{"n_layer": 11, "d_model": 256, "n_head": 4, "n_kv_head": 1, "head_dim": 64, "d_mlp": 1536, "vocab_size": 573, "activation": "gelu", "norm": "layernorm", "norm_place": "pre", "norm_eps": 1e-05, "positions": "rope", "rope_base": 10000.0, "rope_fraction": 0.25, "qk_norm": false, "attn_scale": 0.125, "bias": "none", "tie_embeddings": true, "parallel_block": true, "init": "normal", "init_std_qkv": 0.0312, "init_std_o": 0.0, "init_std_up": 0.0312, "init_std_down": 0.0, "optimizer": "muon", "lr": 0.00525, "beta1": 0.9, "weight_decay": 0.03, "lr_head": 0.00498, "warmup_steps": 200, "schedule": "wsd", "decay_fraction": 0.496, "decay_shape": "linear", "final_lr_fraction": 0.1, "batch_tokens": 32768, "seq_len": 1024, "doc_mask": true, "train_tokens": 272500000, "steps": 8317, "dataset": "wikipedia_en"}
MLP neurons of a small language model. Each row is named by its layer, matrix (up: input weights) and neuron, and shows model dimensions 128-255. Each number is 128 + 32 x the weight over its row's rms, rounded and kept within 0 to 255. Numbers have three digits each.
A block is one neuron, or neurons of one layer that tend to fire together. Before each block is what it responds to, as a language model described it from the Wikipedia text at the highest values.

Description: Completing fragmented common words
L4.up1175:078111131133169161139068111226117176103174097184152150127071134093144093094077189138076170149128145171136134124139139083157139126173079141137133136095152157107023194185159154137150133091066085157091154115140134112114108197153103050105144094177158152084103105089157139117115175151097158179157135080158139165095082174105105089121113084162081097148073134137082116084093136124114153162084

Description: Mid-word "ou" fragment
L5.up609:120148120184191120135083172153130081134132157096172176113190123166147145116141158160053139109146086145140154097111141164143140109133125138169114184144082141149152085141183087085114114127171148085130051137161106121140094107129095181177131164194120109098114138152135073095096120183125139102116141137142150096072144127132142129102097161238149141173158137152155121106156086123105123174128
L5.up730:139124150152105079102164121163126134114108127141140142141161154113154116197126155174069070157153076199098100124097094094101155038095096140151096133126107138103091086145147091143103130161108145183129076147157105169111117117157081141100162108120114119118090135102113060160112161102105182135133124150139122123125124116128108112097149152058139093120071058123102081141129165164161146133161
L5.up1000:156061148137142136159144121147137126162132112142134103073126136129196089076209121126125157129129180101138166134126175144094183057165139131164120150104091080200145091137123093125104147135063183131128146166123105095103086138106134149175155144097089148170088162154118109120104167104164100109100091160121141118121153181084087102106111134121147135144121160180118109112135118171086147115100
L5.up1504:083112121107099096144138134143144156175122139114134151103109122155095086072173201159118052215100074150166132142133147146107123145122107048117071128161159146153104117122079088177114113117145101106125136158208110132202114110092116119150125158116171138118171099108128187114127140162156113157068127116162153121100195116163100139115193129122126108074113217128115110152119166164081113163131

Description: Split past-tense verb endings
L5.up684:124087127146110134157150130133081132148140135154094138074116159148138136133163113102056111081152148156099132164119084157102095100124110196153076164148080057108155141079136148160077163114156032129115099190160176123082140153157144107163127141160109103092169115148107066201119081232144159154108133132148138107121141085142144119117127090135150133110151118102181144116116158131077158128129
L5.up1050:231151117159145156106146156178077113086154106218084083138108139131148101089184093161122117151168128081153128192118169157146115197098103166136118139113161160081146153109151144092164137143126072128089129109160144141142102148096145192142160122116127083156127111183098165094135166152062107129162128054137133167115126129117073154103105145132121131120161155103105155079142158114150130096188
L5.up1251:096104117144158129130158124131153132170174125142120140090124079053152169168171172102171150119161111158100179169106135158131125154144137118135094155156113051147117167113137085078102135111133129079059142122144073150142089126163135082121122057132104142210097076141114081131210144128102144122162141074127105164134109114088191120076138132158137150137179146161134114193109120128132120104150
L5.up1524:141094096101231195180178137115075134138155120157151110111087126118101117172189079170131140158097156118176121117066151130114132141165104144185129129140135086145147169114121110186134129044142071094114136073132141106132079131155112103179105102165131121130173068164082103105122147134065161139079151129159090149125112114142103125138148132110055183072132129105171094112134085113095155194136

Description: Mid-word "an" fragments
L5.up137:142049096070125118146169072087154119144199120112139108100111094109173113100143114165134135120104189169086111100144145119135192172142166138089089118149159140146135077120096174105191189103114135220099151181168127118133105001145144144133127194102147114133162100096148128208120092106078118098092136108092113189126131091132156099144125092175113091160147132102090159110087144111132086122173
L5.up173:189104158133119084164094116069200118167091113132196138128129169105122140116110136116147148156117168186137122105086122115129136062118067095149098080181093091147158106133106123180167079101152114131144085146139145115107134111146138140105162115122149098172083145124079144212144190146129170134139107113123069075140140148169142139109178133126129133128142194152080117122130167139121142167138
L5.up533:114114103115155083106108106150131116147103123108125147128128122149075161163049163135103111183181146147142132130144120082150185096169090099169156150114117187104134135108134119099162137120142211212126121173172160149151089089081120111143133137142077085080167190086152054149145163175116117111073154206108109075142112104127108164174136107155161118086185141107113142165089147092160144111127
L5.up1350:082141154127135136137158097152119185111147157121126145147172114145104108127106103135156181085083156159119148109136107126202134127103090139118145148187131117144164131161174142114178124157156103157135182129094100150165159121152130146167108122133193090134100108138093134165161171087136143100149120103112039188105184124123104167177160129184198066141097113154097115106070145083197155091088

Description: Word-completing final pieces
L5.up19:123099080190103170129059109148068090127119170132087123141097132090119134111119205186114063145090144156126131112117125131201148119145123151106096117159162127114113174156127149094156177134137119184171212145157125109126161090133128157103155181088100148174149120155119088095063098117154063124101128092130108112179142110120118120101062123084123167167083129155127179130182082160132166099125
L5.up441:192074144164196143118081112065163185162144176183126169169156136179166095163157137121024111164128170160082153097137139099146156064120070137130114135138162119142136130205179110142163201092157079085116139134118122156079121148154158136164172129148081105094109154103135171148110148094108113171110111116094088113166085133082129110163127127124143092151081097181127135123191103115149152118103
L5.up536:145143129136085112189089159181137082160105146141079111122138160130167152066161099151094078138105156162142169109139127109174161103117084180170104132150151076158151078098108057129129203118130070111149077120071165106157165135120103167123199125170121151146129138149115081151095185095166099177128140082163033120117141123122074127056111094141151183114130103130098189135146102157151124126165
L5.up810:148132117118167137137132143141149131071128169137091143149157179126109158135150150139114079120131145162111119125175164148180135123147105135098032085147155156139132155156128140138150131138198157113080135151114099149132161163104085135168148124172070175073126142195099156110121160133108073117092067159148145125106143077123127143076123122156158068175122111098133124106124151144158132103096

Description: Split function-word completions
L3.up196:138045149109145105136094132130165108058075052124086095100142107124137113105173165135152021133169089128132131158094113153055129128109138119093169101170150120140097152165136109131160103123153128173109134148084097118149096154080182129108175092129137139097209103121147140094154103144106181145150162172117093098134125087161131108103157102184135169085153154090152149147105084123102118160162
L3.up975:117117146106165150179100158147154139140065183122157162131172130143149056042083118139113089167161121094160167105062106087100113136155106127102154153134134147107188138166182164094142100185089181126099085135170123126158148114142131170083149164106125052115099127178134064157148063156114150075195100120126107135153154124118192097122094165180194154177176130115171162141174122117115145089131
L3.up1043:122119137090151168138132106147138094089109073150136173112094142105169115063150095108107107096174081102137151097090099056151093131150150116088144119135115098094166188062145100104156153161150076147110148094094113133123058102115135100108108157141061146120118142162164075151134119158164147141169180100185128175196168096096139106112125134160124141125154084066119099129167132121100125099122
L3.up1237:147118099136114105173172129094058095115126188043121089106157129106149088174130157090128080131197120099093126114142099111128131147089079121081070153152080176102177123157135113142124146121114110159151087120190159108158167110111148160133155137118113115106119160167160124100098149187118133132146162137132094116075096127157116119154123118145106129144175159153040119134140115148144160122152

Description: Split preposition endings
L5.up149:169170124088105123124106116194119129091160158101112135054117125127080139088117120069154112072091184146127117114082088153124196117224129210134120126079110108132088119166141147128119093166119133103151133109227165152162153120145083126112110104162192094171114099170118108132084149097080159166099106156157112069106172135165092130130175131102122114076132162144155140134117105131138164099114
L5.up179:124161128034108139088131139122136163123189100143169180081099071106133123167163155165119082167102126096144149116085186111138106174158157100109123102107134140118108130103106106157062146106178083130083134046069116162154132126119105078183162126104123109164106112173110113141097186086100180129081181111125088102133094126103094127082137146049149126159143134152155123127114187156127147181062
L5.up1250:120079107128124114116135116156139106137199124136080161068184123083130146116167191073132193143129082123101082084134154109095145181094131170131071114080110103155100166152145146089112155110115054135164122102149168158189067132201133146134156102086159117048184170149089118110142119093084145154146036112101144101225076122070144119122150136137104086134081136122100130090162139189132125105161
L5.up1322:154110127143115136149160170155135098161152106182134127122126164119165087136170177184103042147153071107128085168144131171108133097154117133131065139170131138093112121162107075039129118114160096173154103131105104188136149158164097148117084123147159111088120070099135143103122166111105182119124117137110094132100129135145110073171172196117139179125137100108106099137167125130079133075122

Description: Mid-word subword continuations
L3.up870:099111172169120039158140128188098163120115136153105117107153153113130139080182125081138120139122108117096118098109157143121044107154073127121168159063136097135159103109104136099115111141141046125191123125161089147115092105130148129128125116143190186109127120142129091155092171164106142092123133112129136103122161183136120138106102071098106083124173168163121135103194139152188091151110
L3.up1062:135113155167198084133124095140168056146124159111111073120123146151111109172131161119116157153164101104162141169062111139115120050122140115202118154105158135099126164144075169101142128144176104121130135143126125119183094036153094150144221123125120167182108106093158119153135183107172175100141129131176140133151127127103134082112104059133140117107169134155108180093146117152152089089143
L3.up1441:149105078141141115107146117130165164153142071133135130136204140149127135113114060121138135103186111087161073121094153114139036135170181151136139146122081173140092095135143126108125081172188111133100073166130136086147105084099128082100182114127110153150119137118129158087116183093053094122183169154144159131083135139139148077134042087130076082085094048120150128162156124105190128127158
L3.up1448:120068163073159144165126171113119125101131115147093069108134166149125155099181104177189085126131115163048109144120151187074160116108133070124189193131165080132120123150113127158082129119117092164092121112100124134118135114139133070124185127104137114145152114092148101111140151146157158169164170132155118080088154070162133117099151141145201142125116111119132107073103125147197101122148

Description: Word-completing suffix pieces
L3.up43:165139123204108077141098125123165109116160134192147132170117112097150156116101060118130159130206103095146161140111123177129144118132094162117103158104161115133157146191171121181143136064214087093132094146165111121123110132162067116133157138121137108093103079177124125157160110101153159103163168088134116110138164095180142175075127155142076107117102103127214131155159162103098137163137
L3.up182:087171144129142090110084125140082088194143124138166098145167147143140142167105105087128132136073122135154095114120144121156143124121116198178165132122187120186245089182117126146119105079124103110129054173074079144151080076135126158087165173073110176156078100087149160108086075135117053127136107135114101125130197184185147118178093125142094157122097071127178132133126139118168110153110
L3.up637:126179067121114176155093134145167066077096156107123157097166106129129177105123098140112160104098125160172091146145113143135064130077139183148113168132137135109129155131238093091093188070115174176160145200156104153121138072126104067079129105102094153168146128139132134082086140146136111131104168165097137116128138145143109089121114181093087084182128130134154131156089146092101137192102
L3.up1186:164146092171155149146131164174114150172120094071168149113129109143115207183129109093158122088184108111098164115147079204173132120103123139115134135135107137154139150088207178189158126135123091133151092132122166149100114151183139155159101124133107109095087099153115131150124036165130153139128177095135144103189074135117129133167110086115097166075130116108178095137185171163185136095119

Description: Mid-word subword continuations
L4.up722:137138158129104120187099154082079159118144151133178122105093163106137141144130168136076170063077142123170152122130155115136103116173066180121167180132053122175103124113104112084130125104119140115149115148142153121080092094152092162126158150139128034150100140156128133149146096046221110113147140115143058085102079181108118099096117132121116202153167096120140082109174186148157140180126

Description: Mid-word subword pieces
L5.up837:143149117109134090099155170122112045117076074062120118092083074139102129082207154087153177146176099153111112149171134105148167146142117148185153111138125125103091046095131105145208143150157150122068149158116198144148098178126126086119119085122110095193128089072114109138140132123156133126095130130135120137118091087184079144095096168090132153137161107163107095147179145138119102119091
L5.up951:140091095100144116068120168049158122132171169142121219155072124147066158117155169152116100132168188200101171123153155147118121165140130103158091099137097111152158093113122101102137124104044194125146111089049161139178059151084054155131137119122071083179110130129148107154143134149123106111089169102168142151100148161159123068080123103213054130113175076117101147137093091132163102099137
L5.up991:161177193165184103126114169182094114182138147153165164145093112174195155145161133084096123096116117140147150167134131115145129115144077162155135122154098146137110145100045107122086091118104147127089119083138070200166075161135150035127124141094069113105160070163169114108131130150119132082093147154198133135035125135121128101118086125114055171161112167154128145157143109163127143118120
L5.up1148:112132069148103103107125132063072156166100136163191125086084126138124155135122135097116139160165166166142128136166161134181148078136142176108130153152128110174141116094149130074137172157121135144124131084105083201068118155081121106140131125129111126141076200094084105188159177128118164164170099159117185135159134156156125122114150098156120137086088114144110127113198133157118099099129

Description: Mid-word subword pieces
L5.up186:066133160132126205071135076153112185130105154127130086193140092109133128149156159098126096155117162099106147023203176120117145165116112136104130129130110131102120111130190146166103113118169051083097085112145129145110067141118180164143128149124090144101088167099139075141145180079087116107181084077169095146100207088117091142099138154163100141173068112137160060109166114102122129140123
L5.up853:178072195168160124119125146126083124107188057148126133099171132107074120107159173101167120129135129076168152086106138103132141143140135130116129131135063176119133145136061069141116100110164097138110088123119141174108092128173128080163149104147141091147108084109100101112155097057110154053145116149131113140109124167110170176123098125161133155166142141157051121139180147168118137186159
L5.up1270:127132123108143133146177067185155123167099149102147142096081117159158082058155116137167108077098141161099116139101127126070107128097146074075109153114149189100083147138150118147105091110082125132081152088111079123131104153122124112092144145134116179115129165127187119140145122131131125120097155159131145074140061109118184097119124104130163205104160121062077123099108154124106123157214
L5.up1334:116122108188087115154118101081100132110163092190095118135129140099096118189154145090145138138170130052065170109099109164129080107120064167129101093148077139132181113124176100152055136113108072123095082167119131091104094136104161117146089179115072194135129143092116176109142074134134166095153116102117158136182153142102099115154098098153147164194165146162155124119158068130099138069119

Description: Mid-word subword fragments
L4.up698:192120152162086090106115129159120103158156170184135077157122109153105134086134148167077089074127132116120095137133154146097140127101160155135136114151134140116169109133139141144100122156135165075144097106089183157127138145102099105170125071104142098112118150137114055191129142138158146070124153151123071092141124169111139148159147150161098164110148124078113133131111157128130151114167

Description: Mid-word fragment continuation
L3.up281:067068145132112169132071139136158146103200053088141065163122133110137051095104184100172159133102153168179127161064103190132147124150193090104115056133131136199065143129133121124132098199092114046109073064121126127132070168199132090157157065135108140135144116100127111084125119140074090154212137174118132162131093169072102139113115139123147109149167073108142129149159150143133149119162
L3.up591:158124170185124162148141182092128125173105151163111150171097042143104129132102193106129131123128145101152109083154113132141165132178156112154110080154110155155132138174073101175125128148056117152144115194099121143153155137136090097112153074109097162177101173158131136159107141126134151127127133160139078094093161100153137129141062103044080173121138145165169149176145129089119143130188
L3.up844:087148187081085166147147114156191102112142127131128149128084196129176099120116100133140094165076167139098156157114068119157189103175146099155127122161093112176142131093136125163145116151112110148122153089146205139165145145117117081152136119117188196104165180103157162141101134201068109165125116114102122117169142113103085140128142154134135085133147092151135105128156110140163103122163
L3.up1310:152119105106147171232130180138152129104195176055153134163089168131139137156123160139103120135124169170151102109115126134124224104156158103147064120114149106116178109144087126120101133129064105086119175098096135141114135083144108150154148083088126152111152174133159128122123145130098080091139102083112185094138105162106170136210132175108157110080107136103089128151206158057120111097149

Description: Mid-word suffix fragments
L5.up37:211111148170115152192132100120166160110151125132157107153126122085087110130151087164140126181088125149123097072171135130086107146119136138087092124102192133133082088107086098081078147083091140097140193159119119138172100098148174153110116100141171069171117187168126120108111108118126106121173145109104143171110129093141193148102152135153113062113141190145129103104121062122098128090123
L5.up1105:171138109140113073119140128099143143169144077111156101104151174120205086167125150121090093121127093179126095135130174054170178086092088110137101191153111130177141158168140115102173121103174151132098128138139095093102133111080119118192083087187100110138081144110177170147119121146128064111153136151087135129123110072168125135151127123143122157084126077102118121143173081097159070165134
L5.up1259:236120142143107090137138137117122183170124137143112086093143114157091075153109117179106129172108082116091070180111147158122101117116168145137108139175104126190143152160114086142118123148123070136139170136120071089090109133124125112103102074145079143103136166151135058118091147115151099112184140101102129132105087206091152135108134091106130119150157157097111168131092122081133110120127
L5.up1306:124066126123125158116087061138124182158178158092097116092132095116026119135130120090134150132137205144073092103114205148080126147116115104130111092115173128153177160160119162068075166125118139040129165104107098099182104155175144097156125119144078150099062175114140128168126119148113081124136078132081138063146104133195093138125131093163127165080143141141122141097148135137085141161194

Description: Word-completing final fragments
L4.up992:191151068207166096084141139125147101110080073086135107140121198081137140185153144039167132110124187163104096160102120124094121090186107096107073197135101208126139175074108134135152104186116117104136083157104109134152057138143084092102153083145123097163107109187111128142153073120121132186173140108132123113087183140138145142141172093130079141128087110110145087125128098101124086179153

Description: Mid-word subword pieces
L3.up191:143119143092125122166102119150139165145093135141146153143140108111101164197160076109093075137046123113107073163110092114144157113101125127135079118121106113184137116141151150171168139167127168099106118117077131114165115106130118134123157156142138178115109082074163198143102123151123164151168164139124143138079121143148192088149141104086151141133183146102195171127103156114147156136155
L3.up487:132121160143136094076089050157129141101117145174128162125187123077078077139207103077095119168096144109153130134113090085132146151151045136188120131183112112117168134128133169195113158093112219072127163158140191181183083070150131113119131120078069134119156145097205142082139087136153126158153105126121124119119168119105154152107132157122119113142158118145088130157153149173131140198107
L3.up584:108146111134118146168073123116141121116118108108128142108083129140124108224128093095099121111137190105145136118149106123148112120168139114132133113160193145118171166138147139098205103125101144161077160108104107147143181127166123132126095148183099155160090117144137138105111166074033160139137107157129136144103139148055119155189180112120058050153201140150146100143130152135046155105138
L3.up821:110129149161114145152092101110162142175158191133077103138170114108115096142118118087089105173160136117140065145137178080092071076131107061079157123140136048124111082104113086152162101079163174120171146124198104139157078055128100166123142097136113122098158124086121167104096143139138200104110121189142109138133133165118103119142093158114070132096181125173138129050115157131073128092155

Description: Mid-word completion pieces
L3.up29:087149072133158172144118087117166130123171115073100078187083143117123135155182107109129184132121164154110131115075161134147158108123099076065122148169072121209144124078170183151174195105115091142115156155138141117126080151142144149128146101058135133145102102202153118150209125137152193157143122130125118150087147162133188113102158147192183112106056160146160090119127108108085149151099
L3.up806:158073114185151150137127157161120116137165144131134110109130179138119127144137155110183134132061108157136195125093091120110129227091097113095113119061126123117173142166112163168093181105169154109166162128158142128137113126162092154164095099103117114141107121131136119163143081197124211118148096080126148097130181151106098160112145121167114108124144186210141141118059143140144115084151
L3.up867:160126130121144169115113152175183117140133130095081136084183136083115082171103120168118136146151118141122189165103176089133119113118078192112152138141137143139139116133067111140093149118149150139091133121134115123175142099146140157147137068139119093128095157095065089108130089114112130117104033123137156118116094142126161162140128088130111133186149114194085158125141154179122092116158
L3.up1436:126079080171152107128079162168145130149148139055161145082150087130132117170112119113195085118067085142122134133107094153193121198127139134066097131162036121105176082154108085133127084150148191111144079135087166121181134118149124148163111096147111087141106159112093149111117118141113110135107134097131130092115121179154139138145185109144086146144175108182151173139121153105071075108138

Description: Mid-word fragments
L3.up220:131141120051129148159178111192124093183111098084116094176154132149116149090118141177145134121127074146154162130115124083136072114162120107090156161155198142129175130094152187133097121135151095100121095158097105054126140153130082130123167135099108102141149173153102174145194068119155083124129135138115084108124138140070135059117144107131082117164128141050170117084115124159135090127150
L3.up390:162124136125095105182147125179140115149112144146106122100174145093099092059115094147177061084103095125142179167113082166098105150132098167162188125122139159142125117117155166126128093150162132074151080091143094170104121160127113155139093112138097096138159134103109109123174114154085119118209115109127113099131133107149117142134116136119124153148131184060168146091123145152117118194115
L3.up789:179083155151164122167163135155149108147143106117112145089137094133134091166148129132093089076118078079157115127098137095098107101124083115092106097116137070112162149150143176116142081134191123080164130068145140146124108102102112147171193160145118132161111184150103138122166144119133036109119095110145154116129154159118121129139125169121095096113085168085130184059120086144096138202096
L3.up1135:135130113131127153133098164142140134160126103127091091072122121109148103054107105126133048108167167112098169110107140102159112157126104101091139134180119123118091139102142135129132105156115125140145107128152114106098140179100103104135115129193118077170159173142093142110121085140076101135161142177109139088132151131137058110127118116137146130144116139172150109158133138105133108108176

Description: Word-final suffix pieces
L4.up1404:148119088148127106144187110116139127140070148126098082102102103131127192136142160102116172118146130183119142172162123118172109116114106073157127138140168160133182086124135136146176096148114141199145081132167160113131095103144099186153130115186112121112105113095167112175152181166141095170141126152148199134136145118096109173097055176118149131105087160169180136119091173182100137161112

Description: Mid-word syllables in foreign names
L4.up830:161090110160102156164094137161159111164096144145140129131096116086153178129161129165140106069150160129125125160159081127092169063072135175124123133176113113117083113136122174123161142089130152111177146186105130105144104121104146146129055097085084130092114088106098118125104148189123143142144151139189162117136134172095135169126179189117179140091203059115183191193144106088128154220143

Description: Mid-word completion pieces
L3.up37:122076131113197070153097117074138152088123089139118117135088165145096113151159138149147161095097074089120113105120107165104112063109181129127151121147114192136107140129202129165161170122144111052092120099160203109142128082096077072136124164163109082156100151067140121123156103059137162152176140078152107120149127113152175151139197201112163120094135129103157137141097100111155073127166
L3.up430:171090084120085118094058161090126092106119165120131096129097177107193104142103114135175168095048175115153134107110099199122147156099127167113135156150183161161131111080120102121159164116135128101075141178130191136172126163113147176121163100061104132097147111155092095081194170112137142121136183103165155103145169063207166153125118090149160131110100166100121119134173093114111116115125
L3.up1226:104101143103157120128132127094118207150138128107092128095171203123149140176118083164168121094130090132092166143132121117143124118102177130132144145135127165118090177117101170129162113203070123100100046079114125085129070122155196138160082162176161152061151160105207109117117139043136156155162110092170104130093131171117072119152154179187148168082066080122177107132139117151084008144154
L3.up1344:153039104159180091142180119124161188126129178121119068138064135140141115135094170158153080100111101124181095139105147122112143173115122059143174143158161142088121160066120119115102101088140109087211141148098131091188140094152109101141178152102093095142082146119146190112115152113121134081148135098169125133078096094067125178119107178139150147117072132161175139143096098138152138133129

Description: Word-final completing fragments
L4.up1448:135122100084153108152077164156124153105141130123163066148179112075053142112164176135137093106124178161157089116127101145133128132136139115159110128178187065128114121132119158118107139087118117115133084099160127108130155169145089131118181133147092065088143162106123134099134115137148129124154095216106090169122104153076065111127121173136120107077086103124130171104160172149115192120154

Description: Mid-word fragments, esp. "League"
L5.up180:104118068119108114135122016093173139131179145169121117102154169059131122140175080144100139134122096145116109160167131119097160144149126139147140073105120125056126125119091075167110124137125132128183141074087062160116151069148165126164099137160132158154165145141104131126103130172129089112170098112149129129116128199106177123105144128102178183099102105126144089133149136135111126125138
L5.up632:109104117162142096125129081125161153097093121158122124113135188135155081023127068068154134136104100154100169145137116127130116125123127133128190139121121076141140165130193091174137049091078158100147072115183096113199104134173148146081197130079138130092134090064101098125154101141161122122100092117137119162148065083123156113154133193153224121165112096158144155128150134111111149127123
L5.up928:132109148082126081113159194090139206110146169106114108153131125122157114088085112145105113075165099118131090102167227162177153135171103106121148093126074098195106142095114114198121112104164090147064126121132145207110134136116121160170173126083140111099124097128110110139135153084114101058139124123128087159118154139125182072173124184163135132120100124166077187148145099139095166105083
L5.up1206:110181137121069078197119109144180176131133110109092148076141123086105123115128121059130090065093108139148136143150097082159119136086121173186139107112127090176168073146090129186131106082150145083128191194111114159162159124121131137090144138057201168105155138131073061176091092120178158125158104155150130099180123096101090161097101104069141133133105145126128152149133122101109102065166

Description: Plural noun suffixes
L4.up708:142117148094111092119120092081148093072141141151138121166188117106092148076128071109180089115178120111177124073159112129182062131145169103109161155120134133126142158153143124140125101150139164135137117192172151131147136132135124090110115103177125107173127174149129099142102131131140066139140138211084094137085074165158116150133124113137115162186160147106135202089129116138188062118044

Description: Word-completing suffix pieces
L3.up80:120157097117119130250130114110122172149141163158126130103105093063114118140117127137118119139075107119139163113133124141124138142099163122159156119176143155134120155120135111141154138091191109146075129074101092124114122083204158153178117148122161172092086103131093139165092134081115118109197176097134100194131085054156144126113136116176119117143076137149138130113125087158116110110117
L3.up146:114147184107100095083129106160112174161117134169097130133160163120101135122097082108153160114124085188135119144106117184137142136128092169102166140135130114168104118138165109145143155139162091125157088101089129129179083130133134118110174065076123091071090104151118124087137103126099188205130138167163165198122117127129083155129091164127152148059125129104156096105152056104097097162217
L3.up965:117216155097161177161201108122115165142099111191143138058098110121162153149120147161112117112160134157147069118180129123124094117125122145169094189171128089155169109146116115123112131144150107144147134074048167131098081093156118139083134142112103146166157110138096122100174163056131086152159066116138114066146138144155107123146079107118171169151121146128114063157118127181089140142118
L3.up1506:147135152155138114111162117171094180138173128118130099101075170151122127093126101141148117130147100165115103091080174109162118099131132065140100126078177075126182119143116146136125089114104135124100098063110151039154108160134141102120141163169111129115071220194100140101135116112145132158185129108075140151102131157166082125107122094102120137168142142136161127127085167056176142103129

Description: Mid-word split fragments
L5.up264:131149142120073138097145134123114110109151188128116150156066115136085119103140173150191126145172115096159109141127095121122134147158163137104140151144192162177089157141073122138176142175125193093125175158118143169134158101135138082151126144080056085060139160076101074147166177153123102103142179053133106045134109115176092103120135163064110112156141110114125169163150154117141097088178
L5.up274:132163107131121092182160144088104145137176145128171170123094114098140109077126195128123056118126142107158226140153100155099174128162083146154098133093152125152153206173110190095131100126147096135090105152153123103137127086111110108152118133143153133137154107121139090068070136235156130063163137108145131100137060180136138179158129149140165141143088130173129146104120109145050047054137
L5.up324:129101140136086128137184136143158104125118230120127117120151106174176066147144089087150059165132120116156119132152135141145157124151074095156123142138150125129115150072123064134117109102078154134109131137134133174159148072121125125094061115174132152150129091158098122143075157149133154097116158115090087095183184174158099140130094114069125188151146122075157135143220136086132100176122
L5.up1090:120112135108102172148123114157188100112169104088090123100092126138193158152113178149132091127112140140077134109115133155117111122129092142112087110191116171160141122172157140124124147128135200134143164114123179087176134106093177145141137098112084120135078126090141101181117129172083095045084061128130171121092104115164172176190173118129050163133135150077140129128120174098074114133132

Description: Mid-word subword continuations
L3.up77:109091105117129159145169119086118154152133159118128107114185102175132188197102098209130135143115107151069060096105099152119090155115135126149162132079148073142098135179122158099148136100094076077142097179140122101108075141129177101154130180110086131114194109061142119111135118112165133088129154158131134098132112145116155097116187165110128165145201129144147168115118097100120162174147
L3.up471:039110130152077143158120124135139145141096115174113191110100147162114166155105111137125093129163153112126156119172175152114145198134121145135157183144154131137061107120116122111122186059127123150125151154107129074097143107121082195107118160080124124181108139130175092081118129139104118145140173110144161142059112140136140116128086096125083105109122148183171089096164177100059109088176
L3.up606:134140187151097092157139130116174146165117140112111116108122138090112170151169153214119127106156125179144138105169156100212151082105092141139083086094105103163135141146086167102138089084103120135091146072123110115125100140107162129140140132155133097111126099116057177129127163164129142175117131105140058152123129113142201102167110140137113183176128116192138084109130100097090108138132
L3.up607:092103155063073142122114089085135087141163150128140107150137114048078152183117098160106119148167099104083094176205092132114144156163157071143154153069119141129140096147127122074113155110153150143087100208101067121173093102174150092136166102090130132161124170109186135150133157098125121121079114139092126140096156137128110121114144136108093149126142117103095118175189145164113146111129

Description: Split function-word pieces
L4.up264:126146120137101137106126135138120073128158081110153182104124137171136120084150125101164093140164115112106158131123112106092090085108107114141107112201114172120139174193140051084126152139156050135176145100116158123134117148208132121149150196099147108176122104199106166107114112144096139118129140137098123129100102142120117166116166128138097099199100157117137089168127167146139110069069